{
  "num_hidden_layers": 8,
  "hidden_size": 640,
  "num_attention_heads": 5,
  "num_key_value_heads": 1,
  "head_dim": 128,
  "intermediate_size": 1728,
  "vocab_size": 50257,
  "hidden_act": "swiglu",
  "norm": "rmsnorm",
  "norm_place": "pre",
  "norm_eps": 1e-06,
  "positions": "rope",
  "rope_theta": 2420.0,
  "rope_fraction": 1.0,
  "qk_norm": false,
  "attn_scale": 0.0884,
  "bias": "none",
  "tie_word_embeddings": true,
  "parallel_block": false,
  "init": "uniform",
  "init_std_qkv": 0.0145,
  "init_std_o": 0.00364,
  "init_std_up": 0.0145,
  "init_std_down": 0.00364,
  "optimizer": "adam_variant",
  "learning_rate": 0.000591,
  "beta1": 0.9,
  "weight_decay": 0.41,
  "lr_head": 0.00661,
  "warmup_steps": 420,
  "schedule": "wsd",
  "decay_fraction": 0.828,
  "decay_shape": "linear",
  "final_lr_fraction": 0.1,
  "batch_tokens": 65536,
  "max_seq_len": 1024,
  "doc_mask": true,
  "train_tokens": 532800000,
  "max_steps": 8130,
  "dataset": "wikipedia_en"
}
MLP neurons of a small language model. Each row is named by its layer, matrix (gate and up: input weights) and neuron, and shows model dimensions 32-159. Each number is 128 + 24 x the weight over its row's rms, rounded and kept within 0 to 255. A neuron's up and down rows have the sign that makes its largest values positive.
Before each neuron's rows, "fires on" lists the tokens most often at its 100 highest values on Wikipedia text that the model never trained on.

fires on: " not", " more", " no", " be", " to", " don't"
L5.gate979 [127 106 149 116 144 102 134 145 147 134 117 169 107 167 121 113  97 122 143 122 129 147 142 135 156 120 153 125 170  99 144 122 136 146 106 148 172 137 146  94  86 152 163 124 117 131 103 130  86 111 148 153 148 133 131 138 132 126 114 112 173 118  98 133 150 115 146  93 112 167  98 155 155 131 141  95 135  53 131 134 130 136 129 138 106 157 144 168 129 166 191 158 152 132 148 122 158  81 141 141 133 143 146 188 129 120 108  78 110 170  99 145 133 147 107 131 141 122 100 165 113  53 132 141 139 138 111 166]
L5.up979 [112 140 119  98 109  95 126 149 124 152 133  88 139 103 149 116 176 123 148 147 133 129 125 153 140 123 131 167 124 107  86 105 127 154 132 137 150 140 142 122 134 112 118 152 105 130 137 111 109 116 161 103  91 126 141 118 128 102 138 118 126 128 143 121 128  73 119 137 134 104 151 123 100 129 154 115 157  84 153 119 105 144 129 171  98 129 136 188 152 140 151 171 126  81 120 124 128 120 163 128 154 141 153 124  91 161 105 141 116 141 130 136 124 145 104 128  86  92 132 137  97 117 161 133  91 157 130 159]

fires on: " by", " was", " first", " of"
L5.gate763 [143  74 169 107 142 135 122 122 103 114 140 117 166 122 139 130 116 166 124 122 124 145 119 149  96 144 153 114 120 100 153 100 147 155 113 120 116 103 129 135 103 121  69 138 104 148  89 138  86 114 110 133 136 155 107 133 136 173 151 170 154 178 120 121 114  87 139 125 115 104 169 139 103 151  99  76 179 119 115  98 154  87 133 131 109 134 156  72 147 138 136  81 132 165 103 109 122  86 123 150 107 128 133  91 137 157 104 162 184 179  67 137 133 145 109 142 114 138 149 188 120 123 154  89 140  92 105 113]
L5.up763 [166 108 138 120 190 115 125 132 125 101 163 141 154 100 120  96 132 167  50 164 156 137 110 139 141 107 116 138 141 102 107 106 122 151 153 118 120 102 189 103 132  96 155 120 135 153 113 127 135 115  87 113 107 104 146 130 125 125 151 113 127 136 111  96 143 128 139 137  97 114 148 190 117 155 121 104 144 153  89 123 133 131 164 104 185 142 135 147 125 141 111  93 142 116 129 109 108 153 140 173  94  94 142 149 129 137 140 128  80 126 146 128 133 124 139 145 173 131 160 126 126  67 126 119 160 142  94 124]

fires on: ",", "-", " |", " age"
L5.gate1269 [168  75 110 130 132 142 122 131 146 105 136 165 142 135 125 168 142 133 186 126 149 140 159 161  94  93 151 129 128  65 156 141 160 110 135  95  92  92 153 117 110 118 122  90 121 149 138 141  76  77 122 114 189 145  92 135 146  89 190 115 110 111 132 123 169  87 162 160 188 104  79  88 114 105 119 146  75 119 192 136 152 131 120 143 161 146 141 129 114 121 141 165 126 137 140 149 167 138 158 134 114 139 145  97 159 133 116 139 112 140 117 153 127 145 154 131 117 114 163 112 125 121 105 144  96 145 105 144]
L5.up1269 [151 140 128  91 135 123 133 117 157 113 117 117 121 158 132 109  91 105 190 152 162 121 120 101 134  73 160 108 108 107 108  61 145 119 136 123 141 174  78 111 128  98 125  95 186 108  88 131 121 122 149 127 151 139 143 127 139 101 178  80 154 155 108 116 170 154 136 140 159 142 119 127  90 139 129 170  88  98 125 155 125  90 107 147 153 138 132 118 164 140 139 143 103 113 155 137 140  92 132 143 131 147 150 133 117 164  82 117 175 115 113 128 139 142 147 153 138 123 104 130 102 157 116 114 114 116 122 159]

fires on: " in", " at", " it"
L5.gate1378 [105 125 135 131 150 135  90 139 171 100  88 154 155  68 120 132  81 145 154  98 173 164 111 140 119 138 194 143 128  93 153  89 131 157 131 134 127 117 114 135 142 124 139 110 101 132 116 109 141 117 117 132 158 124 110 128 140 139 158 118  99  94  94 150 124 132 118 133 121 122 125 157 177  66 102 117 108 141 159 122 158  87 106 126  97 108 119 126 122 107 125  89 109 164 110  79 139 171 106 123 150 172 161 116 125 133 103 129 136 120 141 113 134 162 139 174 143  87  91 112  86  90 132  93 159 173 141 107]
L5.up1378 [115 132 118 150 171 132 120 151 128 116 139  93 139 138 106 109 148 169 121  78 103 131  86 147 156 153 131 163 126 156 104  99 109  76 169  92 164 130 139 130 122 130 126  89  61 112 104 103 117 122 130 188 161 143 103 152 136 135 124 131 114 103 132 153 121 135 128 163 137 160 121 111  79 142 134 136 142 138 131  89 147 122 141 126 102  97 120 118 138 116 126 187 131 115 115 148 144 117 138 102 109 110 147 113 108 115 170 109 165 159 105 118 191 158 127 109 111 162 167 149 148 135 169 150 111 142 156 128]

fires on: " an", "An"
L5.gate608 [105 123 170 120 126 143 147 126 154 112 109 119 125 128 102 178 142 125  87 175 138 108 125 111  97  69 108 117 139  55 114 121 108 147  76 143 149 159 147 123 105 103 142 118 140 181 142  95 142 149 104 138 112 119 148 134 140 148 140 119 143  85 123 130 112 134 164 157 112 134 103 131 179 116  87 127 156  77 138 144 138 120 104  83 114 150 107  99  77 148 131 146 148 185 103 134 167 125 129 100 118 117 152  99 144 152 121 130 121 100 147 141 129 145 157 123 100 121  83 160 115 110 111 138 122 115  95 112]
L5.up608 [163 146 100 110 114 134 137 110 105 161  99  98 144  93  90 106  98  98 140 143 100 144 170 107 111 162 142 183  90 116 144 132 156 105 118 159 116 129  73 117 118 131 102 121 161 109 148 135 148 106 127 150 131 109 163 159 156  88 158 161 124 184 133 115 121  90 131 122 113 179 152 155 127 129 163 132 126 112 181 154  67 108 106  90 157 146 101 133 121 116 117 137 116  85 149 169 143 147 147 115 113 117 125 148 159 144  91 150  98 128 122 138 131 151 130 127 102 156  97 108 115  47 133 125 154 134  98 129]

fires on: " November", " October", " May", " April", " January"
L5.gate307 [149  99 128 145 123 117 133 100 106 138 116  97 139  95 136  96 128 100  89 123 133 129 128 124 113 113 123  84 110  98  99 156 116 146 128 147  75 112 120 128 111 119 130 111 132 164 146 135 118 124 130 182 141 116 114 109 103 121 116 136 134 147 125 140 101 150 105 122 147 132  72  97 138 104 179 173 149 119 114 127 134 126 134 106 152 135 168  94 109 138 188 150 164 149 146 140 141 107 150 126 137 126 160  88 138 116 124 114 142 128 147 134 108 182 118 140 140 141 104 156 162 136 122  96 157 124 163 143]
L5.up307 [ 81 140  66 141 126 145  97 138 150 112 151 141 149 149 174 149 108 129 134 134 139 130 151 134 101 119  76 159 165 125 148 169 139 177 150 117 164 109 158  81  95 143 112 115 117 129 114 129  94  97 188 106 179 125 171 155 133 132 120 113  82 109 130 108 119 138 132 108 111  92  80 125 147 107 127 121 106 122 121 137 137 149  89 129 119 183 152 146 172 138 139 135 116 146 119 141 172  79 127 112 132 118 127 112 107 144 115 160 164 193 135 139 121 127 109 148 108 132 146 101 140 162 107 124 121 103 141  94]

fires on: " the", " of", " ", " from", " Born"
L5.gate1439 [144 130 137 188 132 125 114 148 153  91 129 142 119 102 103 163 146 114 108 149 129 123 178  94  85 128 110 127 119 169 112 140 162 109 118 166 109 106  70 149 139 154 177 147 129 107 152 134 129 123 165 120 126 112 112 129 174  91 129 113 136 139 127 146 183 132 154 108 127 116 109 113 139 107 105 132  72 126 149 138 143  98 129  80 138 138 128  97  73  95 104 124 147 105 120 175 109  97 124 132 117 129 147 158 157 144 118 123  99 116 129 144 106 108 136 129 127 161 168 130 174 135  83 123 148 170  97 141]
L5.up1439 [135 114 136 124 112 168 151 118 120 122 132 109 146 127 143 144 137  79 152 115 142 149 113 156 121 147 100 129 121 136 127 159 142 114  96 123 105  98 140  92 163 120 127 155 146  93 150 132 133 159 124 122 140 177 119 155 169 131 125 167 109 152 168 112 132 133 141 154 149 113 141 162  90 149 147 145 143 183 120 124 142 153 137 151 157 127 112 186 116 111 105 121 116 100 142 143 120 140 136 152 129 108  99 101 136 119 142 125 122 144 140 106 114  99 112 166 120 125 119 108  88 129  93 100 130 123 120 164]

fires on: ",", " of", "th", "."
L5.gate86 [126 139 108 103 140 140  93  99 153 141 130 106 104 116 129 136 105 176 142 114 107 124 150 157 135  95 150 175 139 101 116 154  81 180 124 149 100  98  91 162 108 171 121 143 117 158  67 129 146 103 124 130 125 104 124 106 131 164 132  91 161 149 120 152 157  80 114 151 137 137  94 155 151 100  92 116 132 121 101 154 156 164 151 139 130 168 134 113 116 118 151 129 119  91 131 139 122  85 171 131 132 167 136 147 104 103  74 147 141 122  87 132 125 120 102 121 134 127 118 155 128  86 132 133  72 153 126 136]
L5.up86 [134  68 122 142 123 144 140  97 129 145  86 125  99 145 135 200 128 124 116 122 105  99 106 114  92 124 169 147 108 124 138 148 154  89 143  96 131 124 102 116 110 115 147 110 135 148  77 110 150 124 136 105 170  98 161 147 143 103 133 109 114 130 179 117 129 110 168 115 107 102 106 148  94 170 166 110 115 173 126 135 115 146 106 101 165 116  96  93 143 125 128 154 136 123 124 160 118 152 147 131 129 131 132 134 155 135 127 136 100 125 118 112 160 137 151 112 128 141 125 134 112 138 105  88 118 117 120  96]

fires on: " was", " not", " be", " is", " "
L5.gate1670 [108 123 133 119 113 131 109 113 152 119 129 110 159 127  66 124 146 168 118 163 121 137 127 115 173 150 148 152 127 142 133 122 123 146 116 118 143  95 188 136  83 139 134 117 107 145 114 138 108 150 150 114 140  98 169 155 135 123 148 112 160  93 115 109 150 114 156 131 104 123 138 173 121 131 144 112 136 115 115 164 150 146 138 110 120 109 122 140 120 119 148 130 165 139 127 134 102  82 115 132 135 117 163 187 126 180 163 187 173 168 161 145 115  98 128 160 123 118 127 123 125 125 149 145 132 148 121 170]
L5.up1670 [132 104  88 100 107 129 134  90 130 152 103 117 142 120  86 131 126 106  94 100 126 178 110 164 123 125 178 122 189 127 166  84 115 105 130 121 143 101 119 116  87  79 118 164 104 122 124 160 125 160 139 130  98 144 112 119 100 151 184  83 108 114 113 135 147 160 107 116 144 141 121 129 162 139 145  89  78 117 105 121 132 100 127 148 117 145 109 148 141 111 122 133  98 110 126 134 107 124  80  92 156 136 143 121 122 114 115 148 143 130 117 145 163 136 141 153 143 108 113 119 111 130 149 151 135 125 151  98]

fires on: "|", " |", "2", " of", ".", "1"
L5.gate1280 [117 144 102 122 125 141 114 126 152 167 116 102 132  96 133 113 116 108 121 112  99 106 117 106  99 143  94 105 114 157 136 137 139  93 166 161 181 121 139 126 130  78 123 124  91  93 103 108 141 140 160 129 152 120  92 162 116 157 110 147 116 119 128 130 162 115 117 143 165 151 128 114  85 137 135 115 131 123 116 164 184 133 140 144  97 117  95 146 136 102 157 157 106 138 133 108 122 106 134 160 127 112 151 116 114 126 115  87 149 183 123 134 172 113 166 145 121 142 143 126 109 155 158 128 120  93 124 135]
L5.up1280 [149 100 128 132  78 145 125 139 152 159 140 118 115 143 147 144 111  90 113 152 146 135 151 159 142 125  93 115 116 145 115  98 127 116 124 130  87 108  99 132 138 152 169 119 150 102  93 118 144 123 167 141 118 117 129 133 155 130 113 142 102 130 110 143 125 152 153 146 138 129 147 126 160  90 171 131 150 143 131 132  92 107 119 135 161 124 132  85 107 139  81 130 127 102 118 148 154 105 153 133  74 139 106 171  80 132  92 141 104 107  65 137 181 128 145 138 112 125 180 116 129  83 142 113  81 107 120 149]

fires on: ","
L5.gate1252 [128 105  92 126 108 126 178 131  99  93 162 138 135 154 138 115 114 144 164 119 117 121 138  79 119 111 161 115 123 115 118 110 104 136 146 142 113 116 135 144 118 105 127 148 153 124 114 125 113 119 160 125 154 169 169 125 184  96 137  90 120 133  88 147 124  91 152 171 125 119 152 129 103  84 118 111 150 141 151 121 138 118  74 107 169 134 132 170 111 129 142 135 130 108 132 126 150 127 122  72 153 138 132 181 116 201 140 127 123 113 147 119 134 128 169 126  96 130 173 129 129 111 144 133  99 118 118 109]
L5.up1252 [152 123 151 111 118 145  93 157 137 161 112 114 138  90 107 116 126  81 128 148 176  81 137 138 112 132 135 115 108 125 114 137 114 122 122 120  99  79 101 136 122 108 159  92 108 131  78 113 176 126 141 146 146 156 175 144 212 129 163 102 113 137 141 120 100 116 139 148 126 126 120 112 125 128 163 136 137 149 113 129 114 125 142 150 157 145 136 105 109 138 163 185 165 140 147 142 159 102 145 120  80  96  49 133 114 115 126 124 155 126 119 127 148 143 146 168 101 175 144 106  89 128 128 112 117 129 133  99]

fires on: " to", " on", " from", " at", " in", " by"
L5.gate1469 [ 90 118 153 137 190 150 150 140 119 104 142 123 119 120 106 153 107 126 132  99 123 111 126 129 156 128 133 174 107 112 145 102 116 117 175 111 144 148 131 133 184 127 119 119  97  84 146 101 131 143 160  89 158  93 118 157 149 139 104 158 143 173 130 121 116 126 149 168 133 146 102 167 167 122 156 152 118 133 147  91 130  74 120 100 101 105 156 109 144 149 130  98 171 150 131  79 154 143 134 141 109 130  99 149 128 107 133 158 146 117  92 107  89 107 133 103 112  86 146 121 131  70 145  95 110 160 129  94]
L5.up1469 [146 124 140 141 153 139 122 170 132 143 184 128 136 121 165 134  86 163 125 117 130 128 154 132 133 148 134 156 140 110  74  67 184  94 171 119 160  94 137 142 154 157 153 113 131 140 109  80 133 114 165 145 127 114 122  94  96 119 134 103  79 125 132 119  94 131 126 123 102 137 104 144  98 122  94 134 155 157 181  98 136 128 114 120  95 110 108 139 105 117 137 105  94 127 116  95 139 142 119 173 146  95  52 110 153 159 163 140 106 146 109 117 142 126 124 141 121 124 155 158 124 116 159 113 127 164 143 146]

fires on: "0", " in", " was", " ", "."
L5.gate917 [159 122  75 144 112 140 161 101 117 116 129  74 161 109 119  91 143 129 142  98 149 122 134 139  97 138 160 130 128  92 146 165 108 138 178 136 141 109 114 135 139  81  65  53 151  80 137 130 122  76 169 150 153 135  78 118 144 119 122 102 104 120 124 143 148 139 129 152 130 127 122 120 145 168 112 128 101 127 126 126  88 104 138  95 154  86 111 148 119 104 156 120 138 120 143 124 131 117  98  87 145 130 126 139  95 140  95 127 137 150 162 154 116 167 148 147 124 157 135 153 158 132  90 109  91 153 145 161]
L5.up917 [180 104  92 145 147 133 132 157 122 151  89 126  99 140 109 139 151 130  94  75 120 125  89 116 157 167 134 137 147 145 137  96  92 114 127 100 145  77 165 140 153 154 115 148 140 150 128 111  93 132 152 127  99 182 141 133  94 179 157 167  83 118 116 131 116 142 118  97 129 129 125 113 107 129 151 168 120 127 139 137 144 147 122  75 142 117 126 117 108 122 103 149 133 136 134 129 114 117 187 131  93 150 127 124 137 113 146 125 149  86 105  97 140 167 128 138 101 175  89 133 143 136 145 131 116 134 138 126]

fires on: " to", " and", ","
L5.gate526 [141 127 160 148 150 135 103 142 148 112 147 127 126 117 141 134 168 147 131 157 100 129 103 123 149 123 143 119 112 168 114 111  92 149 116  90 142 148  80 138 178 129 125 132 103 112  77 150 149 111 139 132 125 109 187 158 111 169  98 162 157 138 163 157  92 117 148 112 141  87 109 161 114 130 145 110 127 161 126  87 138 108  88 134 144 110  98  96 110 169 115 164 162 105 130 130 118 134 141  85 103 154 131 140 159 120 137 125 132 124 116 128 114  91 115 130 122 145 170 138 119  89 146 105 122 123 123 102]
L5.up526 [128 120 121 136 146  98 168 143 103  84 108 102 164  93 109 135 161  84 158 150  94 112 167  93 123 166 146 128 115 126 116 115  87 135 144 135 150 138 128  88  97 159 120 136 105 139 142 110 131 137 137 135 162  98  93 153 150 127 128  97 100  85 153 119 148  90 137 116 155 111  90 146 121 136 120 132 160 132 134 163 133 128  84 121  94  86 104 136 119  99 139  97 113 134 141 131  86  78 166 147 107 122 110 134 166 157 155 136 143 137 147 121 113  96 141  80 118 131  99 111 124 126 154 119 138 167 173 108]

fires on: " was", " were", " went", " in", " been"
L5.gate716 [171  99 153 135 153 123 174 137 136 164  72 124 151  93 149 108 108 151 120 148 136 107 121 140 118 128 141 122 173 114 149 172  91 107 204 125 111  82 143 128 155 119 117 140 128  97 104 135 114  93 127 138 144  65  92 149 118 134 128 141  99 113 161 168 153 135 125 124 112 132 135 135 104 162 103 138 123 117 142 132  70 131 104 154 106 118 114 112 125 118 159 138 152 126 129 120 160 115 111 169 143 173 120 126 139 152 128 143 122 135 110 129 132 123 126 109 147 178 127 120 127 134 112 179 114 110 122 175]
L5.up716 [123 145 104 166 147 149 118 127 140 130 122 123 134 137 114 132 100 172 118 141 119 130  98  96 134  89 146 109 119 103 146 132 101 121 149 146 120 142 101  82 159  92 103  96 113 134 138 133 162 146 131 141 104 166 145 124  87 164 140 133 139 107 136 111 151 113 119 121 121 101 128 113 123 104 108 117 124 100 147 159 103 132 152 161  90 104 130 140 100 128 109 144 151 138 108 117 153 158 146 152 125 143  85 123 134 116 111 144 139 125 110 128 115 127 123 103 173 101 157 160  89 104 137  98 121 140 174 137]

fires on: " April", " May", " October", " March", " February"
L5.gate271 [118 108 121 111 118 134 143 130 100 149 114 132 162 153 127 109 130  87 115 157 135 103 100 117 117 148 152 185 147 131 130 124 137  82 127 119 143 102 138 153 145 111 119 113 177 103 161 106 141 126 127 153 105  86 111 112 127 123  97 145 120 134 150 124  91 106 124 109 109 146 145 112 131 147 101 155 155 126 158 109 101 107 151 154 171 114 172 100 137 176 129 106 130 122 140 119 158 131 125 149 115 100  97 139 171  99 119 122 139 127 121 141 164 162 110 123 140 114 128 134 110  88 145 161  79  94 149 170]
L5.up271 [ 88 117  92 145  97 136 130 113 123 159 119 150 126 123 183 137 138 103 119 110 106 151 147 169 128 109 125 168 133 147 123 134 139 125 125 150 115 114 127 140 108 150 139 115 138 106 140 106 158  99 144 157 152 115 109 125  78  80 181  85  68 154 133 109 142 139 121 145 155 106 141 150 154  82 167 121 126 119 195 120 151 121  99 120 164 125 147 137 128 121 159 134  98 125 101 149 144 143 116 119 149 125 129 136 138  79 126 113 128 118 125 136 132 146 110 138 130 128 108 152 156 139 133 144  79  85 129 145]

fires on: " in", "2", "4", " took", " of", "3"
L5.gate926 [120 148 130 156 102 131 176 147 118 146 118 102 133  83 135 107 164  73  92  97  97 142 163  85 136 151 130 103 110 147 121 108 141 137 141 133 136  80 101 157 100 112 129 111 137 121 107  82 163 162 144 146 127 113 112 110 135 100 131 105 168 101 143 119 118 154  95 132 122 114 142 141  99 116 136 130 114 138 160 155 138 130 112 142 156  96 144 102  85 103 103 181 130 113 112 149 140 136 147 152 172  85 169 122 140 138 140 148 121 132 102 160 126 123 171 112  93 143 116 150 108 112 152  79  80 128 172 144]
L5.up926 [133 116 129 134 141 128 110 151 136 128 110  85 125 117 127 157 109 116 120 115 202 159  65 162 156 111 108 111 104 159 146 179 164  64 148  78 113 157 107 156 112 129 112 132 134 141  90 138 157  91 164 107 126 111  75 152 104 182 139 147 112 130 133 140 140 150 146 140 147 144 209 116  77 129 170 100 115 135 128 134 131 147 181 117 129 123 125 113 129 138 142 129 140 129 128 138 134 131 122 154 116  98 117 117 113 119 155 147 132  79 105 145 164 159 157 103 147 119 134 124 143 109 164 122 119 154 109 159]

fires on: " is", " was", " by"
L5.gate986 [133 129 135  96 181 142 132 148 125 145 139 109 165 178 123 104 103 117 130 162 157 133 133 109  97 120 114 140 115 128 105  94 122 155 133 133 125 143 136 130 148 112 117 107 145 121  91 106  82 108 123 141 115 103 139 141 121 116 132 127 138 121 131 146 134 104 166 127 117 117 129 101 112 128 153  95 173 109 112 121 153  97 125  85 153 157 103 110 167 138 142 134 140 107 143 105 124  77 104 133 123 129 140 118 139  86  96 126 127 155 123 119 162  74  96 145 155 146 137 148 134 114 155 130 116 108 115 125]
L5.up986 [ 89 101 107 133 153 139 129  99 126 110  92  96 182 142 117 114 148 124  69 146 132 120 134 107 100 130 148 136 136 114 117 121 131 123 133 117 118 162 130 129 103 118 115 125 157 139 170 122 133 117 107 137 132 121 124 109 135 131 148 122 176 112 120 136 184 123 132 154 119 113 134  75 111 138 106 114 117 130  77 135 137 124 165 115 135 112 112 129  88 112 131 147 133 139 105  93 119 141 145 108  88 140 100 158 124 117  83 115 127  95 185 117 118 134 122 121 134 107 125 150 103 139 161 111 146 137 137  99]

fires on: " of", "."
L5.gate255 [149 138 100 144  96 146 191 123 145 106 139 109 148 132 106 146 118 123  79 154 125  90 145 161 158  87 134 112 144 101 145 126 110 157 113 168  86  96 119 161 140 156 127  90 137 109 136  90 164 164  98 142 172  95 122 120 122 113 136 116 142 126 130 129 166 120 162 143 137 165  85 160 155 118 146  99 125 132 147 124 134 128  89  96 143 132 149 152 107 131 102 152 122 112 132 104 144  68 130 123 113 129 136 118 116  89 193 116 110 101  89 110 161 136 107 148 111 157 126 156  98 149 155 132 120 115 179 107]
L5.up255 [ 94 121  92 143  99 139 121 177 119 137 145 115 156  77 152 124 165 135 136  91 115 129  81 140  90 132 116 128 105 153 141 113 180 117 133 142  82 133 105 105 145 123 139 131 118 128 116 114 146  95 138 128 134 189 114 160 133 110 132 122 184 102 151 112 122 134 132 125 111  99 122 137  99 131 144  91  83 151 150 142 106 148 112 108 121 167 109 104 147 119 152 129 142 162 104 131 141 135 143  98 116 142 117 115 140 122 118 165 147 150 132 142  82 124 107 106 112 129 114  86 132 125 112  83  93 126  66 122]

fires on: " is", " a", ",", " was", " an"
L5.gate835 [135 140 136 121 135 157 128 136 152  53 133 127 101 165  71 134 119  85 115 140 138 124  99  91 121 122 133 153 151 123 119 134  85 163  96 131 144 128 109 120 139 175 146 141 178 137  96 153 122  77 105 110 146 143 134  92 123 125 167 109 148  70 111 140 144 116 120 137 132 104 127 141 139 106 149 132 166 141 107 130 174 120 147 158 124 147 148 127 124 120 121  98 132 165 124  86 139 106 168  98 102 100 149 171 129 149 103 120 150 121 129 123 133 129 114 183  98 117 138 149 125 107 152 133 125 143 105 120]
L5.up835 [162 116  87 128 113 157 176 126 125 130 124 118 124 141 132  76 177 131 122 122 118 137 158 152 125 149 141 108  91 124 136  95 121 115  99 101 142 123  79 137 158 168 111 134 141  70 129 111 171 109 108 115 127  74 140 130 167 113 172 126 140 120 146 139 122  99 155 137 119 108 136 142 140  98 131  83 115 113 118 135 107 129 148 163 198 145  95  91 125 145  89  97 136 123 118 110 159 126 164 126 115 101 145 165 140 131 137  91 133 167 113 121 167 117 108 136 122 144 157 134 169 120 113 150 113 195 111 150]

fires on: " to", " and", " −", " –", "-", " ("
L5.gate543 [134 126 160 131 173 142 143  93 128 132 132 173 133  94 146 133 141 195  98 112 141 133 133 153 153 125 148 132 113 104 116 159  99 156 147 137 153  96 143 152 155 104 124 153 100 121  93 112 132 133 110 135 153 126  83 101 144 123 102 100 146 126 144 155 128  83 106 143 132 167 111 144 126  89  96 138 129 125 146 122 138 116 123  99 171 120 112 126 110 155 167 114 151  75 103 141 126 133 125 111 122  93 104  90 140 113 147 143 139 117 117 169 122 121  98 127 126 133 128 153 119 127 155 136 122 105 126 189]
L5.up543 [134 159 121 126 111 118  65 111 123 118 131 128 112  92 119 132 151 163 117 151 122 117  83  60  96 111 120 127 111  96 136 124 116 157 118 123 124 131 130  96 133 134 107 132 108 124 169 109 146 112 101  53 119 124 171 112 138 143 137 130 165 113 164 134 118 128 126 108 140 141 130 129  84  96 129 103 110  99  95 172 151  88 132 142 138  99 129 141 137 151 123 122 116 102 125 148 128 118 170 106 135 130  86 113 130 160 177  73  92  93 108 151  95 121 156 139 110 117  96 113 131 156 138 171 140 120  99 125]

fires on: " ", " to", ","
L5.gate542 [141 132 136  79 114 134 144 109 192 123 133 110 105 180  91 104 144 126 161 123  86 120 124 101 158 134 145 158 144 159 141 133 102 123 164 148 114 130  99 159 121 119 120 102 132 114 127 143 101 123 114 173 174  71 111 136 162 138  95 139 181 154 142 179  98 100 150 169 126 158 129 132 121 154 123 129 113 110 113 152  75 106  97 102 109 130 136 135  95 141 142 111 166 106 151 106 146  85 103 117  77  91 136 119  94  89 139 122 121 126  87 129 176 121 151 147 114 130 108 113 115  94 147 124  69 142 140 126]
L5.up542 [153 138 135 110 150 127 113 186 110 119 162 106  86 141 133 141 163 169 108 136 141 152 109 119 119 103 133 125 134 109  89 108 121 162 106 133 110 160 149 138 133 159 165 154 131 187 116 147 161 136  75 143 152 151 120 130  70 167 175 133 138 134 131 107 110 146 115 166 156 119 121 150 108 136 110 162 134 134  92 168 158 153 138 114 123 126 153  97 153 111  88 135 137 111  93  91 147 125 149 115 134  99 109 117 100 146  93  99 126 151 170 127 130  96 127 178 152  90  80 143 126 167 131 112 140 131 132  76]

fires on: " to", " that", " this", " and", " same", "201"
L5.gate272 [ 85 156 141 139 142 137 118 171 141 158 102  94  97  90 101 138  83 145 123 173 108 118 132 101  85 130 157  98 143 115 141 126 138 135 170 169 134 133 127 120 150 109 128 138 125 158 126 132 135 130 149 125 119 127 151 157 129 132 117 179 160 136 122 110 119 158 133 116 143  70  95 104 126 178 118 127  94 103 139 143 106 117 125 128 133 130  83 175 125 114 122 143 167 141 110 133  96 137 147 110 175 132 124 107 127  96 114  89 121 134 106 172  91 134 113 153 141  65 162 138 142 117  83 193 107  86 113 131]
L5.up272 [152 124 146 127 119 104 123 153 119 108  72 113 137  85 171  92 127 122 123 165  95 147 147  84 115 118 152  98 142 136 132 130 124 135 110 106 126  99 109 152 107 107 126 109 116 112 132 125 150 124 141 142 184  98 137 125 179 145 117 136 128 154 127 115 143 119 172 115 148 148 129 117 134 132 146 120 158 199 124 155 129 107 127 148 144  97 101 155 128 140 140 115 163 153 126 132 161  98 169 123 127 151 128 145 146 165 104 122 134 139 122 162 105 126 120  81 114 154 140 103  89 110 134 203 128  88  94 158]

fires on: " to", " which"
L5.gate240 [128 160 160 138 166 111 172 118 136 135 137 135 111  84 110 140 135 139  91 131 129 118 139 148 139 126 117 153 167 134 124 127 134 129 145 153 122 112 135 142 141 156 137 128 114 145 123 123  94 108 143 145  97 116 123 118  85 146 116 122 125 116  98 135 125 131 119 104 142 131 105 131 134 134  91 119 153 140 145 102 126 110 115  94 178 141  63 125  96 148 113 130 180 106 147 127 155  93 147  93 146 102 121 162 119 123 169  99 152 142  68 132 128 159 153 142 119 164 136 110 151 118  79 133 138 114 172 146]
L5.up240 [128 207 149  88 147 153 118 115 117 142 173 107 149  87 104  92 138 144 126 131  94 116 144 111 175 156 169 150 127 130  77 137 132 102 151 154 111 106 114  95 158 145 135 110  70 169  90 141 118 131 130 120 122 182 124  80 137 151 163 107 154 138 127 117 122 153 157 154 129 140 148 107 107 185 102 140  97 158 141 133 162  91 133 106 105 110 133  81 121 155  73  98 150 135 116 129 123 162 169 138 148 109  88 142 110 145 110 129 123 142  78 122 136 139  95 107 118 104  88 143 115 118  75 151 124 168 133  91]

fires on: " ", "^{", ",", " –", ":", ")"
L5.gate469 [157 107 131  83 157  96  86 134  97 117 126 112 169 121 119 100 108 156 141 118  80 163 169 100 134 162 149 161 116 126 124 102 117 104 174 152  66 144 165 139 160 134 125 155 115 126 127  75 136 138 132 136 155 138 135 111 141 110 155 123 153 158  98 133 140 153 110 133 131 122 132 128 149  97 172  80 144 125 145 142 208  99 131 114 116 120 120 145 127 116 129 111 108 105 141 141 142 133 110 101 124 175 143 176 161  90 145 186  80 116 148 143 152 163 104 100 131 156 134 107 123 109 102 137  99  97 128 120]
L5.up469 [114 132 132 154 118 115 124 128 121 117 133 169 120 112 125 116 137 121 118 118 125 124 131 169 118 110 137 126  95 134 107 131 145 120 130 121 147 118 140 137 120 109 152 108  58 153  97 126 118 127 149 110 125 161 171 137 113 108 104 132 109 190 122 137 135 107 168 144 183 136 135 143 130 160 119 132 129 138 143 153 144 102 114  98 114 155 115 122 122 124 123 174 154 119  99 155 120 122 107 123 122 130  60 170 132 117  76 160 134 147 116 151 126 154 145 127 137  98 119 164 107  97 132 143 117 109 172 125]